Part of a small language model's weights.
Size: width 160, vocabulary 8192.
Architecture: RMSNorm before each block, rotary positions, untied embeddings.
MLP neurons of a small language model. Each row is named by its layer, matrix (gate and up: input weights) and neuron, and shows model dimensions 16-111. Each number is 500 + 25 x the weight over its row's rms, rounded and kept within 0 to 999. Numbers have three digits each. A neuron's up and down rows have the sign that makes its largest values positive.
After each neuron's rows, "fires on" lists the tokens most often at its 100 highest values on Wikipedia text that the model never trained on. A number after a token or word is its count.

L7.gate387:490517491539468471488491475547482515497519516506535486538526518473513511500464528472517493527508522510496511495480559472477506512486429528452489514458507429481516504522473504506472477494510558494509464483460486489522520462541452518489516499559483490499474507534496536535501489502496513510
L7.up387:497495547486503499490490509515509520490433506498489528468526507510475476479498481515494483490511506505502505452521499512528439471458554484523495538476525509449513464537483441537484494506489509466550510517466458456497505449484474559515520500506491489462475460484485491466502506465533498483
fires on: " (" 45, "s" 17, "'" 11, "{" 8, "po" 6

L2.gate181:519510478520488524474492477495481476545521479546469515498553510513515450520532523494462474478519536526457446499516485487445473487527472499516475438484473517521461478460502491505517463470503466521525539490493488467530515499500495509483493493552500501508490482505479467478503478516537495487
L2.up181:499508499508507546466505496520509523511499481533484548514538499468517498517521517461483504525486534520465486468490478487457477491511507513518509483504455517534468485429494505482512534470530482494501558472528490470536529493523473503486466484519529502496521507528465440519513468501493486452
fires on: ":" 56, "°" 17, " van" 10

L10.gate192:468480468499549507478505498504541518518432500516468439488524490452510487503469488494520502512470481485480474546497505482488511500515501499479527509491498502461477497496530465489492484532526520474491490476503487483502507505520511480475511481541484470487539523515541525538499490476479505488
L10.up192:487486515514491512517503491486489537470525512538494521446533517509457519515448508499451506523505500531551509477491534447511495523526506497540528515464507521501515487534498492532499503451497525504540533491509463460495504478518541509510492501482529489525514517484499478496498485489474460497
fires on: "," 17, "{" 15, " the" 10, " (" 9, "^" 9, ")" 6

L7.gate180:456480529538476521486486447504466521498449522496496509486555515479513490504487535499503466545498520498495478493546498526469511496518453526499480503491474462490513523545508528502521442479546507488521489496505481506493492494494488509522479485518486510511551512529540498498528504509469502426
L7.up180:524462537478469584529460494482503485509466512494532521427492515449494512537481522514439487514468506511487514508506513534480499535485461503549479507510503500498493503523508519526539501491504499496482515511506483516474523466495510472529506513497503523474488564500497491508514535540496435497
fires on: "–" 33, ")" 13, " (" 11, "," 6, "+" 4

L9.gate123:480487496545483481492476453530486487489475531519517504488504476512540491462526453501524520475523473466517524503557514488496502512506487505485459488494511487491459551517512506500493499524517490494544533523484486486478491520484437541518499485542548490518524524498470493532495481468498504481
L9.up123:481509462474483536519556521451512475496452538536506513506537510471494481512496456468522446520532500476488520520487487513526498498452481480503509519492535488475512513494505500532508478500500524505496525508480511535506533509504459517512480480497522482452516466479479517437527492453500480504
fires on: ":" 58, "\n" 7, " 1" 6, " 0" 5, "," 5, " 4" 5

L2.gate439:489470554523468524491493487497481499535490487496483527508521479493514460521515513478492525509496548501493463451529437494491473463512530515525492530529488516495499502464529513453509538512462477513511476508469463469516495475470469539472481492499509487527549489506495503528492531479524508486
L2.up439:460500531496497498521504518543482520521505490486490514548493503499490500518499549438492496558477510488497520468507468470468496471487517505464479512537519538446500525414515498496513504510466509483509492528471483483477466497503513490487544497476516437528504531497481520507465499493498509425
fires on: "d" 32, ":" 8, "?" 7, " 1997" 7, "reen" 4

L2.gate191:488509498479472485536483486529528525497469517463463511478556479493522478481478518499485538486486523510506528519517482501554508449502531518493505469523491504513480523477531482546506547495501490500508463516521502473506501494472445534528500495527498532467501481530536486446482528537483545535
L2.up191:450484514470451543502506504470479514495500508500493495497514514532546472524491486501507542564445501475550536489520493529542541460479509511561480503529471520462491534475466497520496511506477464537490473504541476461500440481481509515547523547480526509502493499481483515460488466509458488499
fires on: "d" 86, "ive" 4

L3.gate391:522479510528457461523491508517514486482490481481535537489456467519569499503472505491513521419486496501501521537516531513499523486475449470474529512472484482535543476458497513509473482516500492478512521446459558511536521521455490546498476483490483502534524497510475445505435496522500513495
L3.up391:498464510526489495501494481503410494478488518480520545460492481513482460526484514486512484496506494497509475489495479504497529543464508467529496467551509494501529487512541493528511482445561466474478528502489519480465482479470526480538449458514512480494486486480518465462528509499488501516
fires on: "s" 18, "ing" 14, "t" 10, "us" 8, "e" 5

L2.gate216:511501493462505525492510497527568469497510493511504523512526489486540494464506464506511533469484525467541519486502495450526486491514504473481458490523489526477525551479491492506459506475532512528510476502483505486488524471539496543504472462511520514497499519499468476495510470429485520551
L2.up216:501531514539521514486473510484499522486497509476524529490502512505508453494510454453495498452511480471500462493512502454486476447489491526482485516524510471564480472508446503479497507498449510475477519504454487506522534485449473506443458518523470492514491469514527474530526503487533564485
fires on: "d" 33, "r" 13, "k" 9, "h" 9, "ed" 7, "t" 5

L9.gate279:464488502548470531487493472476508538504548537505522457522529508497490530506496499509506537514519451450516485515533501515518511503519469457480478521550512474495503497497457493524540510525450478444483466505515505497515488471476538491517513475507497511493508534479485485483516505511505518497
L9.up279:485524530480503550504542509515462494555488537472481535489511497490491494548525516513458492508522469522533460457529526469543514512507495469506481496531544518517470508472500517510543460447464500485491500484521509483515516538480500485491523478486546542456513501493527513555496502489528472515
fires on: "," 82, "gi" 5

L2.gate226:539502489524530488485488487495505533511555520482500516467526515497551480477537526491539469485540538484479476518496490499503525518497491492504510514508474493516454475468463470523495512521450495470512535475525485490502485415476482496513478498503448513482503490466490495485496487496515495502
L2.up226:491525520494521475494491519477470527490535454493497500514498529492538506486521557478532471521489525513489518511457481525529490563496506529514519498473453494561484508488511514497495580491478516492519518524508481489492483443480542489493505508463508521514496524462489462508442470491505486496
fires on: "ies" 35, "es" 23, " 2006" 15, "ations" 4

L10.gate21:487503524534509474462534506531553465468487464514499518488510515484466503448487486520502484514491459521548476538486548500487460472550520492505475488507493497485498479480496503514520534495494516480477450486464536480543498486526464513478491499544515515478521529553508525510576518462499472528
L10.up21:504470509517556488516478498508495511480504498497498514488454545472517490511520528495525483478548531537469468503556481495480524483482503484463541538481475495532525503520483489494505513459536522490481505456536532504498559483512449466524489498470470523466501501500509512516558510519461503499
fires on: "-" 40, " and" 26, "f" 4, "ci" 4, "hi" 4

L7.gate285:493500509484513493499467492457529519461504472486511444495516554520511510478489474457545526520486499530570540489505470519518511517474519539478499500550529468477528531466485518502502525526493518472511535486439486514480489511505487527507498471513448470503513496500471483484496445496530502512
L7.up285:469507515517476466502472488479518518492472502485557467494506510462527473511520553476500432519476458525537538494494505522537493551496491532491486431547532491487478482500460468500485461498516484473520525506479454474482500515486482498484505538505485484483476478498496466505463506495523494495
fires on: "2" 28, "1" 27, "3" 12, "4" 4

L2.gate195:509515501513530483525454490498494501510478520520501518485483487523488456468482505475534524473477523495495504478520515515514540494526538513501496484497502469524529531511439522509460509492551528478518486476507502473498500506496504565518455476532478538524511489531527491568471531491524539459
L2.up195:487544492434510522529467504453478557523495464492516515481548537494486491496496540478528519468535491521498490484536537495485494503515506503496502531443478483506535506487444550500469498505478515476499500482523512494470498475455485519488464475485537526518558502548517504555473492513523497511
fires on: "rs" 15, "d" 12, "ed" 11, "n" 10, "on" 10

L2.gate0:503512520516505507500490500499449533537516497500527504477513509503516525511515518483539495493482515469485537519509472468502504518499539482479532531541488473464509500489485490471495477486512503459495499487468528507493519493454527504513479508500496493532522547513469474475495448496474543485
L2.up0:508473487509444511460545517531482516523464472499484526459500507475507529497487540502494515528507500473517496508457470499501493494433504484447504505506475477514501473457511430482516494505493536506578464507488504503469507482477555466502493533523518472551447487449460496495501459525492527506
fires on: "d" 33, "l" 17, "ors" 6, "ble" 5, "ions" 5, "ads" 5

L10.gate359:521499486516537487482512478557485500495527504454508500498491482500505541499542514470511538434516481476491545506488460472527520523527463459470503496502484450446503490511502498493504516518519504512475536501499494509490508489523504469468476503496468514466505569510465475482514505471509512482
L10.up359:475495504501526532481471494481513515506486489477473502490473479480459516482501504487459488494491502486482490473536476479548484499521492486524494485517486470438520491526498448512563478459499512536482447510507518476489520534492517515466465540490452523490499535527499480534465502508491468484
fires on: " (" 22, "hi" 15, " to" 7, " on" 6, ":" 4

L3.gate174:513486501487514477496501481537537514540469524494472511481488465486496470465499526523493466508479522501508494522484472445489490499468490498511464492509480486536494527509542445506493507446506521478499476507529506471514453517476498491565504491527529540519507517498471474522487458503472466540
L3.up174:454518484488513513520520535494531465533516548524417530498494488552531490509503458502497479534478504510528514551492477488498475513435502485488476453525518492499500456516524490472492538511498500518504531501469473475453462445494484496512467484522512504477508500512515486501510490514473494521
fires on: "r" 19, "d" 9, "nt" 9, "er" 7, "ing" 6, " of" 5

L10.gate411:537490525486484504549484442515492526469504495482497493489524527491446513488528509435532507498490506505469517500506467475517558503513490499461483508550494516489518466450462462498460502517549512498511504453495521488542547518490453528475499464494515490519520529503487521520516529506484489501
L10.up411:522526519509463529538495474486472499500449435516498463495491497502459510505475514512484468493486509503489537516525441577515509518534537521518479454497478510496496478506512484467489531509502519502497497443448526533495532482550425544513481476520522483497557502499455508473483498491499501530
fires on: "-" 20, " of" 16, "0" 9, "1" 7

L9.gate267:460475466533538541500545492470481516491547493501506494523533514523487522490506523507514505560518480449553500473508500496481514493492457528540540504533529483514508437454487453482499537521504459442508513531500507482512511535489496535477464504520476473512512509537488486525498475517491514493
L9.up267:486468527507509492497511515532515532459516491505546487511517487515481531506478542575440527522517446513520521521521492465481490491507486476495545482481488508489447504460503482426496502520512526429482480508552493496477531517492517509497488560514487521504514530471501507527478525523488473469
fires on: "\"" 52, "," 12, "$" 7, ":" 6, "ti" 5

L9.gate413:550521547521513489508460470503521473475461529508538449511507468481510492481468482514536502501497502483533462525515495511498502524544496503458509469523502526502551512543495533485483544519463490434496506476480514510511518474506467506525486503530488485529549518541541507523533503484491489488
L9.up413:540488543522506495509471485534511488413494529534492457481482491471490485500485568531533516574490478524503466491516506518494514505505482514470504482455540492455524468494493455494486505499528491482501506505507456500484486535485444564509489523534473510472505510497502566550514526496519504515
fires on: " and" 71, " Succeeded" 9, " in" 4

L9.gate190:469486502493489496510446466495496529437473491538518496516493512461539561488483508494529486536469465515470490501530507488490506505514469466500497551480511482480478512543470474520492494494549505522526532494525530470491476560503499487514485500500534481516487511499505491473525526475484485494
L9.up190:519523504515490467488463503456525507496479483487488543507507481508510459485471492494513424530552546500489469532533520528504474508554486483463468496483539493530478518543525505470495534482492500466501528541488528489502512567496471499518490473512544503456504476514505510495513543474499454493
fires on: ":" 34, "," 31, "°" 12, "=" 9, " in" 6, " for" 4

L2.gate317:487482494518490502503528522498485528505519499537497529532529523496488496464496540521530487482525524527450511471458522506488511520471472500540464514528459506476528484498484517496547513483512436493553530514523510505486508510466521503522452497525487509540501487484506480535495514516523507486
L2.up317:495486460496502537531461541462512524528473528483475475501487482518501526520540500499534477544499502454521502506491535473514541490470532503508539510525537498548570485523469492530501490495494490495522452497516515501479484508502494520505518492486526455486478527515499554544476529534521525519
fires on: "ate" 17, "il" 10, "rove" 9, "ds" 8, "y" 7

L7.gate148:507561500509486486512504494496454525507479489495513480476479483526516515563499428483518487526452491493538506508488502536510499499483457487525474521538536479486508502504480524454522492507507500496504516469486551519527522521490519523542476452536494488507538533511508541511500493475450512446
L7.up148:506501526522522539517542480520474495495515523502533468476516464480504505514514473488495495485488540484489524490483485507486486512459536480514485501514544535480485506474505466504511498503471490463483461524502491529521491481512477463493515508502491470475535508510530489540501540524493521520
fires on: "," 43, " that" 41, " (" 10

L3.gate23:491515488497491504505469487537480503467447511544510493531514510509576470535485551523529503506488467459508470484520495496511513526526400482573503521505518515495540512543458486506496494516487476469500485486482491462512487484486556517508501495520491450490529490486494525499494549450512474476
L3.up23:472515521497479562475522459520529533521528484481554561495521500485523520502564485524496477465487512509516508548505521460465495509514507493505448459538541513523466485504488519506501513468489512503506485517489510498528543498514492512492455501504521482531484531484496454523495496518496529506
fires on: "in" 24, "on" 12, "or" 7, "k" 7, "I" 6, "ol" 5

L9.gate264:500495511508518505454543458553505516479494496504511491456512472521459539487503471498506565477487505475437443517522500438495485535521492470480512521500494508486502516483476469540475527513523479532477522496503516493532531478506469502510504498501492514512491477506495505485468531445523556495
L9.up264:494494477490494500531515489501456507481485501514507512494496500535497509502515455464516504484466478468480537531469527470515506502486556522473535498489478477553500485534480520508482503502539537495509459470488540503483485513516537476459547543464508499502505485543505495530500465543521519496
fires on: "-" 38, "ed" 11, "d" 5, "t" 4, "ort" 4

L3.gate333:501536524502521524546511497501469508488486533515477506486495523518487526464497485534520473466492475485493488452529478474462486514530511501502514490475515472517600499485486520492477495524471507494513499485451521517500503467481480482514476474454476523482533499495462502509479528469491487504
L3.up333:464519545476502527488486499526504486486483486508452526523504526498483484475461494514487487506471513517484495477529532494500519508516455506502488476506520531474498507536440483513459503519490490483513492483524525466477504478486515464515523493524508513472461468511509506505485467495507560516
fires on: " years" 33, "s" 20, " most" 16, "is" 8, " family" 6

L7.gate29:487516520521530469509482451473504504509526499499537484488515502559497494484497478500488487525524530478504480464487449554525506520499514481496466501535483520493525511503515501480537540468492483479478465460472524494530537485464498524497510477476494478505542547531519480515524498477491553513
L7.up29:435453504496471522525510494505501494486497489516475516488483482503515497458421452529476494516467467466525495500514493515528524478487489501475497510521514522473491508528467508488543484467487515506497543441520492480498519463531514499489503526486534479499471525527516492567515507506495514505
fires on: ";" 40, "," 14, ":" 6, " as" 4, " he" 4

L3.gate142:458528528513529524510460499534481499504505502531534503471467503519496520508489522525511521459490528460490488532533500453485484518502484525464521452519443504528490502522487484477494486552486512524489504490462455500515527500484534498508503554528507509533520515528510460511489508496500496489
L3.up142:482549485537517533539512511506518535501546476481547467466525502508529500493464513505494539506537465471495524531477494495447511482525501507499508497459467550492471481519496450551488534543508505502468532536501481529502499477503483485466541487522442549499509483478467510494465512471569537481
fires on: "on" 16, "or" 11, "A" 10, "a" 10, "men" 6, "da" 6

L7.gate354:495508500514477518538525490504505507478509488522481526463507509478464510489475505483527543514502479515485495508493499537478529508492446551477487487511503491502534511433489471494491491529500524494570470475470503536513514481498508497479457485532520499529488541522468488487490521522481501498
L7.up354:457500511509525521491541502546522528524530478486437517507504475462473527489468511532485485517509484466477539520507539525477521505524440476520505491492501500495521506532493515503485495483479515491514516493454502490431501422543520464516499517485474531508507520519510508452493487474522550493
fires on: " of" 38, ")" 17, "-" 7, " the" 7, "as" 4

L3.gate264:506530487514489478516520485522498511483534493486495490438504534514489526468542474516507460479545514491532490492511453474490453509503444547481500531491512509526485465476483481471458476505484554553472519469454523488534525442528494516513462485510510460522467489464480524506493550501533513508
L3.up264:525524514456528482519490452471461479474497518451490507538522536491501531499515503500498533556524531500500511453526496523457495529467477497538514459500479511522499520477460515509515475467462516509499516482513501498519525478518518529528494492478524514507495482511488496515463509531506550510
fires on: "s" 68, "es" 19, "ads" 4

L2.gate42:521498485491523481530488476509500506573512485507487513479507499483473556522514524531511495494512505513488538538474520512516518484482502500447525478485474475505524532495485490504494493525508578503491480475485501492504517519498499518478467490498472481518475547539490538492505541496502500494
L2.up42:485492510476490452523477496476450535490510494520437526497511494505519462477522487504514523497489512508506479497542470495495532480517484468519514539514468514567520470476465495475478517521468503504501501527518504488474532447502473535489553477475540490470528483517495509510495468548558531498
fires on: "ed" 66, "ing" 23, "ited" 8

L2.gate257:479494444533543487507518481487518504483461501488475503494534466448522523495473512536508439486526485448497470484480442455441527479504519494509483490510525482515513469462524471472511476525486476478523507521473481486491499538489485485483513487532489511479511479470473495524493456533511493509
L2.up257:501459473495540506485498506502550501476476523471525513490523506497504532518513527497442469535554496511480485424459465479463522523508520483486493507486533489494530483463485488488512525508474486493499527558504532459506462539497513484450515494474496509508481484513495470557473487534492501536
fires on: "s" 22, " Sl" 19, " sl" 17, "o" 9, " Fl" 5

L7.gate168:476484526490488508484486492524475554486507478478510465452506512516509515495493472539538531545494469472578535504548481502510482500511513522490532487454549510546473493518446482462521494526501499533528511469478460521510475534512469485482516513499521511494522476479525510537523482480495469487
L7.up168:509500552469558492512462514446499542546512528527450465450503494512491516466477508521497520554503522493517466527534525524477520465513494479493530497517516489488504466546517513513477477526545540538496512519450474493516479512486494506534494540533506480480514465508489532488487515459467464525
fires on: " and" 65, "'" 12, " (" 6, " or" 5, "-" 4

L2.gate177:524464483532482483485536473508490474525477518480446514481491500472570534469499528558525443549523502536502478497525481470524547539495459491491496501491464486487436488486517479482508516468464495519514504483467488471523505489483492499523464439485437527474493515474505504497512477490506533478
L2.up177:484527489466506496523504495530462518516482540478503527481500521461501508427546500496445483479518466520550535479504536480461499499539513497497492490448532474498464497493494531506506534512501477501494484478536522477508491507476493495501517541518519498462519487490479486478481517535560490459
fires on: "s" 94, " characters" 5

L3.gate415:511486531515500506502508457545512472499517475483512503505490471503521513510499499511465505510491458481513524520529469507474506508533491536508509467486518512515482542470474459524443508510501502470498545511506507492470525501503512476529441539511461508579529446497495481449505498481525512481
L3.up415:499524512537493507475516517513555497454543500498502483519500496517521456491470515445465467525453511468514533496505486518498543514483512490514552497559504533485527512542473481496524530521500491471483549516469492529454484508518499540492508470484505513505568455475526518475471471502458540496
fires on: "e" 17, "t" 10, "ge" 9, "ock" 9, "l" 5, "al" 4

L10.gate437:549496496511503493468512479489505481512513504516485534534548481463509537472543475488488452471524519501499495532555550481442524456515489514500508527484459556485509466501473476503515475527497485508484528497506522515542507513485466538515522510519453480475531495501475474490480504498528511474
L10.up437:536509514521519505513500486489488462493459526505500507505548502544495515429459501474461471452514530483520492475512508501481466504492473521516563515492489519506502474478525494531502499536491498458528510512507454521512494494523483525520519513524484491485500519476480440528489527497500507509
fires on: ":" 42, "°" 20, " (" 10, "–" 4, " |" 4

L4.gate313:507467528494557476494502488502507491482517478508478476535535514501467467488476532489480536503452482492516488490521538519457516498557461471502505531481509476506461534489519450509515502527506501523512527496515498474459491502479500452538476520542504514522557486473491457462478514530505463519
L4.up313:481448445533521526523510500489497539475563499502512506504491496500476460519440483486504501478490489540480512496512518474516482470498482513511487534522486506486518553468512536524489514469537532484445505520505480482485512490517496498501468427541509466516523438515479522496470505550467478506
fires on: "e" 24, "'" 13, "t" 8, "a" 5, "lad" 5

L9.gate138:499476554513515514512452483485524531468486510489533503522530504548513479546523507507524513542520456461549492515480492509515476513508482485514491539483486490474515504461488502549526518500480492484518534532480478513514496487481487529478477493506490465516551534532499492524474528453486488488
L9.up138:452525560497503520507482493484488510521474454465520527564489488512471457542526458524481501476502483475489499505501466534543474509478456498546511445511469516540532459494488492514527504499544477481520483531507474471489492530495496498510476516487455495500538541514513485552496480508538483474
fires on: "." 28, "," 20, ")" 10, ":" 5, " (" 5, "-" 4

L10.gate73:476488549532513476506514481503523474503496504480523493527509505485510541512486517504499452505451476519513524467511486457485475516484521459492476520499465484513524512519485522513500514507530518497506463504520529433506539512484481467526489498523550446528507515524512530524514474489450488452
L10.up73:522492529573479508499509516458464479475482538509512549488517515537520492485483478512518480494482503472490523506518430470530486525490551471504499509471511489507505534547493494547549509525477503450498518541474496442494526499473495481486532502499453489548489484504508538492470487510500498453
fires on: "  " 36, " |" 10, "da" 8, "\n" 7, "la" 6, "di" 5

L9.gate215:450503496497489507527510460522528491505458496513461455455519521500545497530476533520513495482474480495493519496508465461438508442530478540488508536513466515482494529470493502507502530485566504516506498495492543490528516532517484537520527513522528521505486531539516508484540502483500483471
L9.up215:469488503490479493489474511504463533470524485513471506510480483472447502500470499488512488482468529537505489476520461505496551491502485489498511538533528507466536523507517512502443513469510504478499492508529474483489498545501481508505484510524535519508537459495506537484538511486513511490
fires on: ":" 22, " and" 16, " /" 14, "}" 7, " of" 7

L9.gate152:512452498543515495496510473442487505496479488480513484482515473484539486524507548535478457499515490546472480520491491538487493501457480474443490519529502529507524523531511491476481507535538533532476495505503510476498493486444469525526497483531493452512504528502504489527568486505486493464
L9.up152:523472501507540488486539482489488522509486506488535506473519515508499509481516484439486515496528441497508529506507498512479505489496510478452526495529507467456529487513479493486462480518542523446522497518489501527518449518488500518488488500512534529541539470571527486499483506512503491468
fires on: " (" 17, " of" 16, " following" 14, " end" 8, "  " 6, " |" 6

L2.gate363:506503463515498477534493446574501499503511507476507513527486510469500524514510509503463458438486481516485465517522506495487522480484482450475510508491514491501509521489468451512499486487544553492522522503499542529496509488484479518477491443559481507493445528467478473533465526535475484504
L2.up363:491523492484483469520473511509457518491502510511439486498497513503453503484508492512515503470480514491476484515477532554529526495478500478503488504518489571493550510523489470477509532487539514522529484499498521479494497495512488513537505448531521485475474467533455516543503499519531511537
fires on: " Total" 19, "s" 16, "ing" 9, "de" 8, "ds" 5, "ities" 5

L10.gate400:455503480521491537494508491535503516514494559488484512514512483511487533492509485566474502482505526492542496475517544493459514506517426512497508498486538470516461498441436521488516470537482509476515503470527496493511458508465512462490475474515457538546460480502529484483503490496517501475
L10.up400:470492486491486505535480507476487501547519485482482522447529532507480489497508519538485510502458486484491472507476495460501496507503484521550530513476529477547481515488473485521511509538506511545517504536483503532527504518485529452526522451509479502509442518514539531504496513519499463536
fires on: "," 27, "=" 27, " Railway" 4

L10.gate393:479496540487470489487512459503514540496487468498509477494488512509533501464545465493496510522466531503476493504521514480469498467497518524491481492526484486520501519539449528474467522480431505536522465490508492535504497497524497484467523540523494506488516515510513505514534465445509528519
L10.up393:558493511479481509534460480488522481517487507533486503478490482500519462521497560523513482496473503495458491542510488503491486491495470483477475508502521499474506524529508470487505543526543503526493466516522492533529481519476456494525513545554520542481490474510525531550489526437547505503
fires on: "-" 46, "/" 21, "po" 4

L2.gate367:571476497535492524524487464544493479510511485518470512510537463536523483475504500499490514433476509514491491520547486520467473518482519510479553528480521504491517496466500517517468459491507485476469512521506491516463489517486459484540484493512478512541568480524484514527501477483564524465
L2.up367:529491499501490483506494509537500519509545482492469539512538504510485499479531552495485524446491516502474507521480506479475471498488503516505517543509518543493510495488476499503471436462507513528468514530493505525471497482511480463517539514483484502521547474495490485500511478452571545490
fires on: "d" 14, "nd" 12, " Int" 8, " could" 7, "ed" 6, "Early" 6

L9.gate311:487473501549493453532466473503529507480494477509466490505523508482574508507466530499507521543509477508493492505504515469460519464464487501481502493443498494452508548485507508553523525541510529517503536488467530454461481515537495509509486523489521509552509483493520571451556463467538479472
L9.up311:460481478475507509497491501542472530509423513509467502517456499529551529500493472501512515523500509552489459467508498512482501457479533476494528493508485486486537520499521491511510529467539543522534538447531512504490543497499496542516487526483463529502504478507508520515503505538473477473
fires on: " and" 45, "," 40, " Best" 4

L7.gate394:485496513485475481461482477513535539497485451517521467492470510497506536565494471495497484497465507524518479474551474472537504513489448512503512509514510478536498482502468507479489482491506523492474484486498502525533559527529505479495487449536481497506501534497526513484498571455507509486
L7.up394:475513524532519483528502498538462515481450484494492492513505519520533523486543506502510490529500486499519551542475479468521502528557493491528537530505500495515496555531498501477475554488546529475466476542515428548532515503479467481518493498492475524525522476511518550486497516498527526496
fires on: " \"" 33, "-" 27, "nt" 10, " |" 5, "oc" 4

L7.gate107:464516463528480486473512498517501520510497457492508451527530546524516502499541498482544505516539495493522539532485488521507483492503462478482473533519508499461490523492454533474502524516488480530522539511463520534490462524522505547506510471477479483555498487497476505466496477528468516466
L7.up107:507461482517520490557554521492477470536464496498508474484520504470530462514552515508503461560509513523472513503481534486527482532471496469486475491533551547476486559510493493466513459534559490514468529502508495492464440478489531498510474518498507535519439507481538509515504472502449523519
fires on: " 2" 14, " 1" 13, "1" 10, "2" 8, "3" 5, "'" 4

L2.gate6:504487494504488485501528532444495489494471508508483485487504528501460503489489479477544528491435524494524479490523481492494512486462537525518464496550482501501538496466494521504492514495458487479508502531537488493483486543487537562508454466501507489479493483506517516558522453529482489518
L2.up6:531498454564491487487514509461519463516507547482484479495488505504512523515431485483546518493460511483497475520521488483482519492501512510513480498502475485485485483454507505454463490557516506441482503511487492516483511493451551498465506517530492483490503467481521514503530512476505500504
fires on: " p" 59, " dep" 16, " cor" 13, " dr" 10

L9.gate205:527497498488561527538525465559527512512483513481568478501465493494519523516519481521515544530509454475526492495462503506492476490513515478485522539519522499464507485496490531517524513534498492470480492510491494521505526496511519518516482482498505489519543512480491495504527484505474572453
L9.up205:533490526516457496497499510470537471517498431484505513529490512472522520469479546532473464462485492497530561492494497501539488506506499487474487480479479466503492503498501502477525495501533505507483483497494537452494535459496461479475495454497458496497520463523528503476467530524488464479
fires on: " it" 24, "\n\n" 19, "|" 11, ":" 10, "\"" 6, " \"" 5

L10.gate316:552466470508527492489496506499528478534493477498494498500490503489492510497482496554501552559470524475531508559469493479486482473531483503440502514494523511522489504519458498516471522548472448499552515479543519466505491489495506488499495505518490473507498507485498516506486548481466541481
L10.up316:511504494477512528511494505499528510481513458460510491498461492485524478482486503518501507527472510491522477518492482462514501523496520512446474510463496474501496472507513484459548537494498488445482501485568489481495497499505483518526468483487497484539495447500463496514495525499517450479
fires on: "'" 44, " and" 14, "\n\n" 4

L3.gate72:481517491489500477515514471493471494491498498497408482492550478506526531501516547516518504539508506490508530501543448510478545543500503488490544491516535455531429507449500503513510532517514517453552491516545525456508524512490495499504496495477452492510558485522465497487494478482503475521
L3.up72:498528456452500494527542492488487519484473540558494489489519532480465532473475527551537474495501481440513545496509467516461533532513497518514493525523488475491483468474532488522526505502519502496507505478520537505496519517508501529500507496479512458489552532520434479506515521506503490483
fires on: "s" 26, " features" 12, "ns" 11, " structures" 5, " facilities" 5

L10.gate405:504528542528533490519460469499517522463496494524540499497490478542518537478521504494528513533503441434525470495535463490480491466533521509496551517504529471495521524478477518490477525526495494486506519509467497525545497498469475508491526527559511495499515523516496503486520507472490506485
L10.up405:483509515484530516502476524511494481506497465528469483439492503515435491517455528494481517513472481487503487503507496512509472477537482515506488460510516487484521537502491516514491535492455539463461494511520492465498485564540516505552536492511497538462513510515520486495502507512488477455
fires on: "-" 25, " |" 22, " and" 10, "," 10, "|" 10

L10.gate108:478513521496526510490515493562487515482519500494524444470520502521514497535475481455509506535511525456529468511516507504511527493495460523493548479476473505489505461511515494486466456474525479506521514478455504473513535515500521498500501495488496500523511539527505548456541479498497502475
L10.up108:501490473509484507497507495489500515480489513478511479514532467527533495519512470485486478458509501441520494494467508490473544499485503496498499514519517523513515492467480485504459521481512551469514498499462480432519480479524515482465500503483467516408527482471505522485479548453516486491
fires on: "," 33, " (" 19, "." 7

L9.gate81:505461482519507498532494476488512480490528497446537485538521519508524488487534530483508480515520474531477490536510479502491501501493519512458520463495497462495533478516470478479492502505512483478504540508478539447463467492513504547520524489536468507514532470451506488472522501491520466456
L9.up81:479491507491461495449495491536458502524501499511482548501514446513522497521466540476527538506507504551452526498493496498484511468532496461548491497498459533523515518466502484516497506494517481485496468530466455504496473517536487481486452505461547447533502510458479510528505498522529474496
fires on: "-" 26, ":" 12, " (" 9, "|" 9, "\n\n" 7, "\n" 5

L10.gate422:498517544535499498460479481461524561461487489522514466491517495555487534489477470473514502485498476500496511486555475514492521478490522500491485497491484504509523494454474528501513472515497532509520520507466459551521482497478478517524528504551520493502498506468487488496495504457524525488
L10.up422:479471512508520514495478495503478524507508486550501444454486476543492495497505513494500485513559480454484453512533494491480506458470488514456534518487514505470458497522470476485500470556502496536503512476498515528519495499472485523511496496510523523475517471476508504460533542500482501486
fires on: "-" 47, "," 36

L2.gate87:517494525510516510519512489485466485520564525488509517458490557533516533499506530541512533480494515470447472531549513511501494520510524503422517473519496484502481541459457504528535512518495516474485490493490489530467511482445500513464459484487501496501475545513464507529508539506446521476
L2.up87:514478531522553474510518508504454504475511474510498520509500504484524506531499537504472460493506472486512514507449492442490500504497501501481528511512564503523490500494541498471486473479519500540540481477507482483432487513533489459488486545510488486459509475510486481450486458483481519494
fires on: "R" 46, "ors" 11, "ight" 11